MLP neurons of a small language model. Each row is named by its layer, matrix (gate and up: input weights; down: output weights) and neuron, and shows model dimensions 16-143. Each number is 128 + 32 x the weight over its row's rms, rounded and kept within 0 to 255. A neuron's up and down rows have the sign that makes its largest values positive.
After each neuron's rows, "fires before" lists the tokens most often just after its 100 highest values on Wikipedia text that the model never trained on.

L11.gate238 [107  52 152 143 149 119 131  68 128 170 138 192 183 189 118  98 117 124 132 107 149  94 124 104 145 114 146 133 169 142 165 162 148 118 140  54 134 113 128 188  89 111 171 119 185 129 107 146 102 103 160 127 130 142 152 168 100 191 131 103 111 125  64  73 180 157 138 167 140  71 165 132 125  87 161 102 138 163 141 153 162 111 104 135 142 127 151 152 144 163  73 230 109 116 144  97 141 122 108 104 157  64 140 125 155 120  93 213 175 133 166  73 147 112 106 184  71  99 109 139 143 106 126 132 150 178  67 153]
L11.up238 [167 178 123  78  74 134 105 109 146  74 152 103  99 122 100 160 101 152 116 117 130 143 111 167 108 148 150 170 144 124  94 121 137 142  97 132 141  66 168 155 186 180 156 104 112 205  81 140  82 111 133 118 130 203  75 125  89 144 148 174 120 144 115 181 115 126 114  97 182 114 159 135 152 147 170 142  70 125 136  71 152 108 169 145  94 146 111 174  96 112 142 119 125  87 158 103 156 140  44 101 128 191 177 189 174  86 129 176  97 123 106 159 180  83 144 152 173 150 132  93 110 164 114 115  83 107  96 120]
L11.down238 [115 143 154 117 144 155  82 128 176 157 156 129 156 121  91 117 119 170 178  92 175 144 112 180 148 122 117 155 162 186 143  83 131 163 149 122 176  70 137 127 142 110 119 135 110 139 158 142 122 108 151 121 115  86 134 157 125 175 107 179  90 100  93 164 109 182 156 136 107  84 119  70  96 168 157  78 170 107 198 143 117 142  80 118 119  77 152 129 127  93 129 137  47 161  92 146 134 110 129 140 111 142 172  83  82 140  92 112 143 192  88 156 173 116 165 180 131  99  92 142 108  71 100 143 119  86 109 118]
fires before: ",", "\n", ")", " 11", " –", "\n\n"

L5.gate110 [105 121 102 143 134 161 130 170 162 178  95 110 147 128 112 147 130 141 139 133 132 143 161 172 119 157 132 121 118 125 132  86  61 112 159 182 108 132 110 154  73 123 148 163  92  89 169 173 121 154 120 118 138 169 181 131 114 126 121 130 143 178 100 101  85 166  95 119  74 175 116 155 165 144  60 107 173 119 103 125  98 101 116  26  89 110 157 132 155 112 134 143  69 170  95 148 146 138 111 123 172 135 118 169  82  76  94 124 101 167  99 118 105  93 153 122 144 197  75 152 112 149 148 133 121 148 162  89]
L5.up110 [158 118 114 139 224 114 118 100 133 137 173 129 131 138  74 103 171 143 107  74 111 112 162 140 129  64 101 125 177 163  84 113 149 153 155 119 129 137 115 137 121 146 136 160 168 138 130 174 131 137 134 135 140 142 144 161 177 167 109  99 137 100  80 161 137 119 123 142 101 113 103 140 126 155 149 133 147  92  49 114 103  94 159 128 158 101 101 122  86  93 124 116 128  81  98 122 101  90  90 142 114  85 165 158 178 117 169 160  91 151 154 107 104  69 175  73  90  84  86 125 139 133 116 161 111 135  59 144]
L5.down110 [ 71 145 167 113 140 103 162  90 144 115  77 129 128 111 149 148 191 101 136 135 137 121 124 121 118 173 109 182 116 120 177 145 159 168  62 131 255 135 191 104 144 106 131 116 181 161 104 129 147 151 105  84 120 137  96 119  97 123 172 128  72 127 118 165  63 134 155 115 148 132  91 138 118 126 129 158  70 147 184 143 227 137 148 130 120 135 118 104 124 143  95 159 187 131 192 105 134 113 141 165 143 138  73  80 126  91 156 128 138  84 158  91  84 131  93 178 159  87 141 119 159 128 148 103 143 138 144 157]
fires before: "=", " of", "."

L5.gate473 [130 136 141 131 130 150 112 144 126 116  94 131 152 100 192 152  74 141  82 136 159 152 113  84 135 199 171 152 167 104  96 150  83 163 116 143 151 121 147 157 121 117 191 100 100 169 167 122  88 115 135 100 167 162 113 157 130 120 146 136 114 136  53 137 139 184  98 173 167 154 108 152  90 150 150 112 163 168 219 183 142 155 144  80 107 138 117 122 179 122 128 153 145 146 187 136 177  95  44  87 173 136 137 115 132 114 124 159 113 140 165 115 106 147 120 115 122 177 146 105 153 122 118 111 146 128 102 190]
L5.up473 [205 115 174 109 134 157 101 141 118 132 129 141 175 126  60 184 158 117 164 157 138  98 152 109 153 115  65 102 120 146 165 126 135  94 145  91 125  87 117 137  83 149  96 129 143 162 115 111 149 130 159 175 144 170  93 192 107 180 122 167  74 113 150 101 148 149 151 132 102 174 114 104 143 116 109 130 164 223  82  94 149 128  70  81 103 110 101  96 134  92 103 118 103  63 104 107  89 127  71 135 114  80 141 126 163 177 149 135 130 119 162 134 109  99 118 128 110 103 127 107 130 135  70  80 149 125 130 131]
L5.down473 [148  83 102 130 156 137  95 136 185  51  46 132 134 152 130 187  89 177 105 128 126 132 145 119 112 127 138 196 185 116 123 152  97 151 112 175  68  89 111 153 150 127 174 117 116 133 119 193  86 120 112 135 131 158  96 219 101 163 129 134 170 137 108 114 131  85  96 115 128 163 116 105 144 170  91 107 173 143 180 162 115 169 120 131  67 112 115 142 146 101  75 152 106 113  85 132 163 133  97 152 117  96 104 177 162 150 154 127  97 185 119 185 207 122 119 155 108 104  88 138  81 113 156 154 103  96 116 123]
fires before: ",", ".", ":", ")", " (", "–"

L11.gate564 [137 144 106 113 150 171  95 108 123 146 133 170 117 168 160 111 187 164 135 119 172 126 114 223 176 185 104 132 151 102 137  87  91 155 187 101 134 128  79 135  86 107  78 144 125 147 146  96 154 151 172  67 101 147 145 187 110 175 118 131  92 111 105  57 145 169 138  99 112 110 151 112 111 118  86 153 157 158 158 136  97 127 114 148  82 119 137 136 168  67 146 181 152 110 167  81 120 123 141  63 175 119  94  88  88 129  66 107  72 108  35  89 136  77  89 100  95 198 130 137 167 113 101  98 126 153 126 145]
L11.up564 [145  82 143  93 155 132 129 175 103  87 104 125 157 155 142 112 150 144 150 180 111  98 148 111 181 100 173 150 115 109 116 188 105 155 135 152 164  84 125 167 153 173 135 124 135 160 103 128 132 170 108  91 140 184 107 145 100 109  69 122 180 118 110 139 148 128 158 103 165 101  95 169  65 113  90  64 120 195  71 121 177 130 226  88  86 159 122 127 192 179 153 121 111 132  85 136 109 133 136 106 194 119 108  66 175 112  84 153 157 155 152 179 153 133 120 154  55 134 107 139 113  98 142 123 141  68  61 142]
L11.down564 [121  72 156  96  99 118 130 127 177 121 110 162 172 161  97 160 100 143 134 113 160 114 132 142 145 131  99 134 128  93 148 169 120 149 128 168 149 148 139 199 109 156 139 144  82 162 126 103 145 184 192 187  92 207  57 137 149 122 199 176 136 199 139  94 140 112 117  77 120 117 150  95  81  99 168  79 110 126 117 117 113 126  87 121 156 112  92 129 156 118 138  85 150 131  88 165 104  91 161 119 165 116 144 131 144  68 108 125 142 176 130  65 156  99  39 153 188 114 172 147 112 164 102 162  67 142  99 179]
fires before: ".", " by", ",", " to", " in", " from"

L2.gate271 [162  93  51 177 116 160 137 118 144 144 109 137 110 156  85 171 103 110 122  52  91 112 138 168 101 129 152 170 159 123  97  95 148 119 132 113 153  99 124 113 158 113 183 124 158 152 137 115  52  75 120 143 164 123 121  99 137 115  77 124  94 169 155 123 157 110 108 102 159  56  71 153  89 117 108 161 140 127 155  78 123 119 127 157 172 106 147 150 107 166 184 163 117 134 121  75 119  95 148  81 175 127 119 129 110 172 161 140  97 130 128 120 113 140 141 130 122 107 140 159 141 135 128 153 153 120 108 127]
L2.up271 [ 70  64 135 138 135 153 130 144  88 113 142 183 166 124 143 161 144 132 167  85 132 175 150 171 139  64 174 133 122 167  53  81 134 103 150  53 151 127  84 140 171 130 183  87  93 166 152 103 161 140 186 169 120  96 101 136 159 103  45 123 107 116 155 149  71 158 162 108 191 117 153 155 148 107 103 177 123 112  94  87 164 162 156 151 108 164 111 149  75  94 130 122 141 141 139  62  98 163 168 124 178  90 132  62 153 141  95 182 108 111 109 127 137 116 169 162 162  62 172 130 159 158 151 103 115 155 202 152]
L2.down271 [162  77 131 106 118 114 155 169 117  73 138 115 132 113 114 107 181 156 179 147 168 123 124 160  90 104 154 118 132  83 166 166 137 140 152 128  56 143 124  89 111 101  94 109 129 131 225 196 114  92 118 164 152 164 126 151  96  69 130  83 104  93 132 135 141 125 116 103 101 167 127 152 164 174  45  76 102  91 151  81  80 105  56 141 146 145 140 124 155 144 104 139 133 150 124 139 183 144 100 103 141  84 142 148 129 158 126  58 145 136 126 131 120 129 161 143 127  90  95 118 110  50 145 147 103  78  81  94]
fires before: " |", ")", ".", "e"

L8.gate112 [149 117 137  74 121 101  65 123 140 145  86 116 119 106 118 153 145  99 132 134 141 143 113  85 131 107 149 141 139  98 170 117 130 132 131 184  67 116 112 196  60 139 132 113 196  92 140 124 127 111 159 138  86 180  92 115 127 211 147 127  89 119 106 112 143  74 184 211  67 159 141 107 116 120 135 179 162 119 128 119 124 104 127 100 147 121 109  94 177 169 101 141 184 104 148  98 136  78 103 132  94 110 182 131  57 109 123 198 173 184 115 117 146 107  76 142  62  95 147 133 153 111 107  99  83 107 155 138]
L8.up112 [125 123 119 129 128 129 114 117 136 121  78 170 200 121 134  85 103 193 216  85  94 170 130 165 181  86 128 121  98 136 124  65  99 126 109 126 116 130 130 126 147 164 125 115  94 177 112 149  74 131 182 141 103 117 140 133  56 138 161 122 171 131 178 110 148  53 155  58 173 145  97 175 111  93  86 126  95 138 132 152 114 112 159 145 154 155 103 122 120 142 151  87  78  18 145  81 116 150 114 177 153  67 173 109 156 147 157  99 120 117 155 172 123  62 169  84 166 114  93 114  84 155 163 170 156 132  87 156]
L8.down112 [134 114 102 114 105 143 119  65 130 122 133 122 131 149  74 145 175 106 149 157 180 148 129 138 116  75 171 108 131  98 148 120 126 107 153  99 138  91 168 109 111 160 107 106 190  97 176 121 162 143  74 139 130 178  91 157 101 168 119 143  88 138  56 128 121 139 103 135  95 113 108  97 118 107  78 132 157 123 114 135 129 124 128 108 100 123 119 145 104 122 182 217 147 122 138 122 181 111 104 188  95 145 133 103  50  83  74 172 133 155 154 102 119 133 119 162  91 147 133 113 173  50 125 130  69  78 166 120]
fires before: ",", ".", ";"

L6.gate449 [197 162 137 143 147  81  64 128  98 154 138 211  78 145 165 158 159 150 155 159 147 140  96  81 111  67 123 162 113  68 135 161 119  64 178 172 114  60 192 148  89 134 137  90 143 110 152  88 133 102 127 127 102 148 149 168 120  91 144 105 117 125 136 162 128 148 112 120 119 123  98 118 186 152 144  87 135 146 117 128 131 102 119 148 108 110 151 201 173  91 132 129 158 143 149 124 144 113 115 132 148 108  54 113 135 131 109 148  95 123  91 134 170 165 105 178  97  73 179  91  59 144 121  71 111 173  49 145]
L6.up449 [146 138 133 126 148 204 107 115 143 167 155 100 138 188 113 152 184 132 145 118 154  88 134 157 167 127  62 113 121 135 158  49 123 124  88 147  94 170 137 158 107 138 162 121 192  82 100 112 165 181 163 155  97 161  94  79 198 165 156 168 136 137 123 146 112 119 206 128  86 135 106 124 123 144 106 107 165 147 144 114 119 109 144 152 177 113  96 140 121 120 115 137 129 182 164 144 121  90 198 134 164  83 106 113 120  72 114  70 169 176 135 131 100  75 176  55  99 161 141 120 207  84 106 147 123 102 134 151]
L6.down449 [114 167 183 159  97 118  99 180 157 164 128 158 159 101 174 150 146 143 105 121 151 152 139  71  99 118  78 156 118 108 131 138 145 146 119 121 205 112 150 121 149 173 101 133 182 154 131 119 147  88  98 160 130 107 139 150 193 154 144  67 103 118  82 109 182 112  58  94 154  92  94 133 106  81 165  92  96 124 138 129 177 103  78 159 187 142 111 137 156 137 169 118 125  88 149 173  36 120 138 109 105 153 155 136 114 179  97 103 122 131 100 125 107 140  89 129 160 138 207 108  82 169 137 131  93 128  77 141]
fires before: "="

L5.gate254 [ 83 145 106 160  87 147 126  99  99 123 142  81  92 156  68 130 138 136  98 110 140 138 116 185 118  91  79 112  73  55 147 122 133  85 198 109 127 145  65 109 144 155  98 110 111 141 123 104 137 128  99 109  95  95 163 130 116 115 165 127 128 110 140  81 153  86 110 149 106 146 132 128 192 155 119 148 149  75 134 142 147 126 164 196 155 146 128 149 132 114 107 137 162 158  84  90 108 121 122 132 100 167 130 138 124 122 133  97 137 197 121 134 155 147 178  58  84  89 103  94 161 168 159 158 170  96 109  81]
L5.up254 [ 88 156  94 122 133 175  97  94 139 154 124 117 131 169 154 119 108  90  95  96  48  73  75  86 135 102 153 117 101 111 142 163 139 160 103 157  85 130 115  65 100 138 180 108  98 111 169 125 131  87 167 143 102 179 126 135 129 123 125  97 172 136  88 161 109 132 153 152  78 111 116 171 140 153 163  76 144 125 106 134 126 136 127 106 124  32 114 135 124 113 119 124 164 132 104 180 187 121  99 149 139 132 165 163 184 190 148 183 229 124 114  92 147 121 155 116 126  99 119  78  92 130 129 129 170  88  95 126]
L5.down254 [152 144 186 120 134  92 143 177 100 140 142  84 141 108 226 178  85 137 125 144 140 119 122 115 155 123 152 131 162 162 120  89 144 137  65 137 138  77 157 134 130 123 141 134 134 128  99 161 120 136 171 138 135 119 128 114 121 126 114 149  58 154  95 114 138 151 126 127 174 121 114 102  68 101 124 183  82 135 137 104 113 117 105  78 192 148  85  93 113 156 147 128  43  90 189 124 135 162  92 102 162 164 123 133 147  96 135 164  92  91 109 150  62 123  61 188 108 180  73 174 107 115 103 112 100 144 180 150]
fires before: "=", " the"

L13.gate484 [103 123 161 140 107 107  95 145 103 156 168  92  74 123 115 150 105 104 137 179 148 216 137 140  79 187 159 175 153 129 171 108 133 141 123 151 140 102 112  85 139 134 147 107 116 140  89 111 101 132 156 193 114 125 148 170 173 136 105 162  79 130 125 178 155 133 127 157 113 113 199 154 147  98  95 135  98 133 211 151  94 160 134 154 135 164 154  86 118 136 127 187 167 109 118 124 167 105 118  73 112 167 111  99 100  87 154 155 185 141  82  63  99 126  89 141  82 121  92 118 122 126 127 110 157 184 105 119]
L13.up484 [172 103 184 165 149 146 120 117 125  92 163 127 157  73 134 144 106 122 149  90 142 176 209 150 115 127 117 115  75  66 188 149 113  91 164 136 178 142 157  97 175 158 120 143 173  80 135  51  98  87 152 121 104 117 145 168  80 154 124 129 147  83 137 115 151 168 122 149 137 142 162 118 135 121 153 159 146 125 139 117 115 207 141 117  93 151 148 118 150 151  94 164 144 138  53 140 157 149 145  87 139 189 166 142  45 127 105 142 134 107 182 138 115 149 121 108 131 136 135 126 158 111 114 106 169 108 131 137]
L13.down484 [154  99 100 130 131 157 112  95  82 117 113 121 137 121  87 133 119 111 159  83 192 190 173 134 118  90 141  87 113 134 114 135 125 160 185 123 139 121 126 153 177 139 118 119 165  83 117  78 152 128 158 127 125  97  79 132 137 196 139 117 168 113 178 139 146 135 155 102  96 147 166 154 134 145 152 138 141 198  94 118  87 193 187  91 117 122 126  92 147 113 150 190 177 137  64 178 124 116 187 153 106 106 178 100 108  90 135 152 166 169 101  88  96  98 118 142 172 106  99 103 184  72 155  95 146 175 146 145]
fires before: ":", " of"

L12.gate494 [106  89 200 120 138 149 129 152 150 180 150 159 110  90 121 103 121 103 162  76 146 164  92  95 153 133 121 129 122 119 172 141  89 137 123 187 150 117 107 110 173  99 158  86 150 143 173 103  61  92 143 231 152 132  79 164 117 169 150 174  81 106 105 115  79 129 131 196  93 139 114 134 160 190 170  77  78 108 207  83 119 125 131 113 175  87 147 106 121 164 130 129 122  99 158 174 137 158 142 101 137 182 136 121 105 186 103 152 149  93 105 127 162 102 141 115 157 152 144 139 145 143 179 162  80 112 133  88]
L12.up494 [ 96  64 117  97  70  99 185 104  82  80 167 125 156  78 149 122  99 151 167 141 115 170 113 127 129 125 104 140 141 127 124 175  97 112 101 132 122 123 117  78 191 153 135 152 141 110 122  88 128  78 144 119 140  59  93 154  88 124  65 124 125 110  45 121 131 112 112 108 183  91 128 151 118 186 117 140 125 150 152 125 125 185 200 156  68 103 165 155 152 185 140 100 110  80  57 124 136 188 152 216 100 132 133  99 102 140 124 198 105 128 179 151 149 161 119  91 181 165 100 125 127  92 150  70 128 121 153 116]
L12.down494 [157 129 161 154 152 200 121 169 125  83  97 136 182 134 107 149 143 113 138 131 142 112 164 104  98 152 140 114 118 166 136 140  92 185 159 134 183 108 139 126 136 139  86 145 128  53 132 107 113 100 152 119 195 138  99 104 161 115 183 115 112 115  88 114 141  64 147 109  91 117 194 101 146 136 131 125 117 124 138 181  91 138 166 104 173 161 178 169 122  90 114 107 136 159  90 113 162  87 128  62 135 146 206  55  86 169 113 202 154 144  95 126 102 173 142 160 204 159 126 156 179  69  76 119 107 123 111 163]
fires before: ":", "–"

L7.gate84 [130 123 125 155 112 152 131 132  79 134 134 144  56 204 187 146 139  75  77 110 166 123 115 156 148 152  93 116 102  98 168 125 124  69 107 176 145 106 146 177  94 142  75 102 139 143  67 107 125  96 186 142 163 183 182 109 113 137 145 122 131 116 103 136 115 191 120 107  74 112 116  86 141 207  83  74 143 138 172 149 149 126 113 180 117  90 160  89 174 144 162 116 144 143 144 141 122 116 108 131 172 110  76 127 162 139  96 115 100 160  75 143 158 130 137 104  37 110 188 115 142 123 120  85 155 130 116 154]
L7.up84 [101  73 129 171 142 133 131 180 148 200  98 143 125 125  92 174 110  90  93  95 144 198 115 183 141 117 115  97  99 127 175 121 123  95 164 177 154 133 127 197 118 131 171 131 131 202 143 119 114 136 190 155  89 159 119 126 129 117 103 129 160 152 140 112 115 118 148 129 108 148  97  91 135 185  98 123 163 124  85 172 130 151 101 135 130 127 109  80 151 138 145 130 110 106 139 101 124 191 146 154  77  71 107 133  75 119 122 140 132 131  96 119 124  36  87  37 116 147 160  93 112 192 137 111 138 101 106 162]
L7.down84 [146 139 152 177  81  84  71 105 138 150 175  34  87 115 115 128 165 116  70 111 140 168 155 106 124 123  67 132 158  85 132 169 124 158 187 164 207 132 163 153  89  82 181 106 121 168 136 216 126 116 135 210 150 129 103 111 130  60 109  96 142 111 119 150  90 126 119 117 182 153  87  99  92  78 139  79  59 148 116  90 159 121 103 120 217 113 153 116 130 119 150 144  94  97 185 158  81 162 131 184 150 142 170 127 149 149 138 145  47  98 148 108 101 128 124 146 151 106 158 104 166 144 144 164 173  92 109 155]
fires before: "="

L3.gate407 [128  63  94 103  78 125 144 108 130 119  83 164 148 158  99 141 167 130 144  83 118  87 176 116 168 182  72  75 142  88 126  78 139 132 126 153  82  74  48 148 116 117 133 150 118 118 149 130  28 147 162 174 141 131 127 160  93 170 192 124 129 129  69  69 125 124  90 139 145 186 132  67 112 124 102  67 147 123 163 141 128 158 101 129 109  69  74 124 198  56  81 113  57  98 115 174 134 162 125 148 104  95 151 136 112 144 103 133 128 137 141 102 164 138 111 201 119 116 121 103  91 101 140 116 164  83 109  98]
L3.up407 [118 141 177 123 111 124 116 132 189 156 107 138 132 122 131 100 195 102 190 165 119 136 167 144 161 135 105 124 140 127 128 124 132 122 142 141 154 145 117 142  78 131 121 123 133  79  97 160 113 102 183 134 113 175 184  80 148 170 146 159 128 186 131 172 124 111 108 114 132 157 108 103 109  92 168 158 156 138 201 106 109 124 116 145 170 137 127 182 159 135 148  98 153  72 161 147 144 105  96 172 137 114  92  55 183 105  95 141 112 105 170  94 139  84  80 125 176 103 138  89 173  95 118 150  72 126 126 135]
L3.down407 [103 129  33 130 117 120 150 186  93 117 120 111 111  94 134 120 109 137 105  45 137 145 174 120 110 115  80  92  96 108 107 129 176 105 128 146  75 113 118 121 194 144 151 200 142 168 157 113 141 128  93 141 106  90 144 172 112 131 111  97 116  83 151 152 138  76  92 131 148 107  78 124 100 100 105  86 177 171 112 183 133 145 122 143 104  57 149 140 167 120 111 167 113 129 127 137 185 128 151  77 121 102 104 175  68 121 109 178 160 152  93 156 126 144 138 161 137 137 106 151 127 130 162 136 203  67 114 126]
fires before: ",", "."

L13.gate85 [150  65 153 135 177 171 128 129 122 153  83 140 164 150  93 105 127 142 153 111 156 137 166 147 163  58 127 155 124 152 174  95 174 118 121 102 183 135 128 138  95  87 121 116 143 121 126 145 150 120 154  85 121 137 192 139 174 134 129  77  86 142 177 107 123 151 192 155 109 133 209 135 145 150 129 155 149 145 171 145 168 114  99 185 124 127 148  94 202 168  95 159 113 145 129 104 115 150 145 144 138 105 135  79 175  92  94 119 154 148  95 109 134  88 118 157 116 145  85  87 118 167 187 157 171 143  81 109]
L13.up85 [109 107 105 162 102 155 112 117 127 138 164 137 154 138 101 150 155  88 125  88  95 138 163 161 108  82 158 138 140  98  89 106  93 129 146  92 110 106  92 136  66 104 134 118 147 208 134 158 117  88 117 126  86 106 119 151 161 144 180  95  54 162 172  69 125 188 145 116  89 108 128 114 141 135 102 128 196 143 183 179 166  80 132 157 113 202 163 136 110 121 126 152 130 188 140 127 103  79 164 116 102 124 121  64 161 106 150 115 143 199 120 155  63 150 172 130 107 115 186 135 124 164 144 181 174 143 125  88]
L13.down85 [149 111 173  88 156 154 103 171 165 155 142  73 175 126 112 146 113  67 128 149 141 139 134  60  85 133 166 118 129 118 155 157 103 138 158 141  83  83 110  86 170 138 120 132  86 168 143 154 162 180 115  72 110  73 136 194 125 146 148 109  75 132 179 201 180  90 113  70 121 198 131 160  99 147 145 147 131 131 125 114  92 119 100 160 114 121 142 197  66 136 129 103 150 164 171 147 107 167 112  72 125 113 127 146 189 118 134 102  98 133 186 105 126 114  87  85 146 116  99 101 133 125  65 121  65 138  50 167]
fires before: " |", "."

L6.gate114 [158  56 153  91 134 142 130 157 157 144 115  89 158 132 121 173 147 203 159  94 112 126 133 117 122 150  90  89 163 120 121 107 128 124 149 158  66 137 122 165  79 164 129 155  94  77 153 186 140 115 126 141 101 126 164 178 158  99 216 102 146 214  93 108 152  93  73 108 138 216  73  59 101 134  86  89 142 130 134 100 128  54  81 103 120  88  87 133 116 140 146 146 151 104 143 171 140  80 110 134 117  40 167 114 159  73 160 151 114 183 165  98  98  87 146 127 100 125 100 148  93 118 120 129 117 200 163 103]
L6.up114 [185 172  53 138 107 129 123 163 159 109 167 121 154 132 144 105 165 150 152 138 141 121 149 100 179 111 127 185 201  90 104 183  90 106 169 158 126 160 158 131 160 141 147 112 203 164  83 137 113 115 162 115  73  95  91 131 146 150  86 138 125  36 173 173 124 134 130 109 125 166  65 162 160 141  97 148  74 140  80 147 136 119 133 152 142 140 157 182 130 128 104 121  70 121  87 115 134  82 123 121 127 115 126 138 129 167 142 108  86 143 165 152 160 115  66  91  89  68 139 114 120 147 170 131  56 145 133  69]
L6.down114 [110 105 141 132 132 128 178 160 137 131  83 151 178 121 131 128 139 152  59 132  88 102 152 188  75 100 149  83  90 145 113 103 129  98  95 111 186 175 121 121  88  78 145 129 109 101 136 132 169 126 146 128 116 205 150 115  74 152 168 154 108 176  97 162 142  74 135  81 109 114 143  76 114 152 120 107 126  94 129 119 133 114  64 147  97 109 101 220 120 130 125 139 175 131 116 149 163 125 148  93 119 104 116 150  90 115 107 182  92 115  68  81 199 142 140 143 173 132  91  91 106 178 154 101 198 122  94 163]
fires before: "=", ".", ",", "\""

L6.gate106 [169 128 129 181 130  93 140 162 154  77 137 111 145 115  99 198 143 142 139 120 102 149 108 124 168  71 127 130 109 111 103 131  60 167 132 151 140 102 101 159  96 141 147 127 106  85 107 153 165 153 138 173 180 160 126 159 163 102 145  86  99 158 127  82 177 147 113 123 159 147 212 111 159 156 153 129 155  36 194 150 131  82 127 125 124  98 136 109 121  96 142 108  85  75 148 159  86  91  83 117 122  95 150 192 139  69 176 149  72  80  72 114 158  95 111 146  38 126 134 157 128 132 176  90 101 158 155 137]
L6.up106 [130 168 143 152 178 220 136 129 114 145  64  90 180 136 141  71 134 142 138 160 131 135 107 119  71 124 151 110 149 124 152 154 163 118  82 157  68 109  72 164 140 137 162 170  95 123 114 165 134 224  58 144 154 127 143 123 112 111 127 119 152 128 156 162 135  87 125 124 157 169  77  99 142 134 141  78  90 129  91 135 121 135 133 117 125 108 131 120 137 105 100 122 113 171 102 167 150  97 141 157 159 134 142  94 155 153 102 151 142 150  91 130 171 108 145 165 143  93  46 156 138  84  35 105 131 139 117 141]
L6.down106 [115 108 123 143 114 108  97  88 134 120 173 144 173 157 141 175  89  99 118  80 159 163 102  85 144 163  75 126  93 136 124  54 117 183 111 150 210 134 201 158  88 154 108 137 128 103 196 105 132 142 188 154 135 120 118 145 175 189 141 167 101 157 106  93 100 129  89 182 140 122 175  97 114  81 174 201 144 158 152 119  96 122  95 129 111 169 106 131 100 122 136 100 107  71 123  52 130 141 112 132 152 156  92 159 126 155 127 128  97 151 110 123 110 142 104  86 110 172 151 122  99 193 179 157 103 164  85 110]
fires before: "=", ","

L12.gate388 [132 135 136 157 136 184  85  67 104 133 173 131 118 140 115 149  88 118 111 199 133 145  58  83 190 101 164 201 132 121 132 145 172 155 132  74 154 129 137 126 157 105  96  76 110 168  62 125  93 109 106 161 174 106 116 156 116 113 131 148  60  85 123 129  99 143 129 153 168 107 135 152 128 140 129 133  39 183 109  93 109  31 159 121 100 115 107 152 121 211 168 175 110 173  87 102  76 165 157 189 140 147 112 139  87 176 148 170  82 180 122 112 153 101  89 118  79 105 144 117 101 102 157  94 120 103 130 151]
L12.up388 [116  88 150 138  71 122  82 117  59 119  57 144  57 121  85 160 152 114 149 146 113 111 158 125  90 155 126 127 168  69 116 172 142 110 160 180  82  85 162 185  96 122 107  74  60 170 114 121 128  82 160 159 176 113 168 129 101 124 181 102 109 126  69 133 150 101 118 176 131 143 171 100 124 122 119 104 154  94 115 155 111 193 117 108  87  94 141 117 114  87 158  92 109 102 166 127 148 149 154 127 156 142 136 120 217  52 141 198  92 155 156 141 212 108  87 113 134 126 144  94 123 105  28  85 126  96 124 169]
L12.down388 [133 127 118  61 145 151 144 132 120 157 164 193 133 127 128  90  95 141 196 146 181  67 113 179 119 179  88  87 117 125 194 162 130 165 174 205 139  93 128 109 101 162 118 122 156 184 181 175 166 143  75 160 120 166  89 136  76 122  77 139 151 130 129 168 170 151 158 126 102  86 155 120 125 187 155 146 185 145 156 137 123 141 153 154  99 106 129 132 100  95  99 111 161 112  78 169 177 126 150 140 109 141 110 164 159 104 100 132 156 189 100 130  85 109 158 143  87 148  95 159  92 132 114 124  96 124 170  95]
fires before: "\n\n", "born", " ="

L5.gate368 [112  93 116  89 156 108 160 154 117  97 139 115 152 156 153 120 110  92 141 155 196 166  96 102 166 102 121 111 196 148 190 132 119 131 119 132 146  73 148  82 138  72 160 149 177 112 101 178  87 138  97 115  92 104 122 164 100  69 138  92  95 115 165 189 134  94  84 108  82 148 119  95 117 105 113  99 144 129 133 126 124 159 153  93 157  99 133  96 121 150  74 165  89  95  83 189 113  93  87 145  98 162 169 127  71 111  82 190  99 102 146 133  67 127 116 175  90 206 151 123  91 143 108 164 122 143 178 138]
L5.up368 [ 84 128 130 118 154 105 136 148 147 159  95  67 163 157 148 137 106  93 137 121 120 183  98 113 128 114 141 113 158 175 136 147 181 122 209 195  72 127  69 114 113  95 136 178 156 195 136 192 146 138 124 114 103  73 123 140 171 153 132  86  83 147 141 170 153 122 124 123 123 173 109 147 125 116  72 126 154  71 112 167 142 115 125 112 156 108  78 126 133  84 147 173 176 122 140 146  87 100 119 113 141 140 143 152  87 135 120 131 116 144  84  70 169 146 103 149 178  64 109 136 196 119  70 120  66  88 142 108]
L5.down368 [127 127 125  86  83 185 141 119 158  99  98  96 177 120 145 165 135 157 126 115 133 129 111 103 153 172  96  52  76 121 111 144 168 219  99 129 121 134  84 148 135 126 103 100 147 135 212 113 198 104 147 180 173 198 162 126 105 135 154 124  75 145 160 123 125 133  90 157 156 154 133 195 159 143 150 157 140 117 138 152 141 126 196 128  91 101  84 140 140 102 184 142 134 107 106 114 148 145 122 105 173  66 108 162 102 112  88 153 153 138  85 107 164 119 127  92 173 143 120 156 189 167  72  94 130  75 105 100]
fires before: "=", "\n", ",", ".", "e", "\n\n"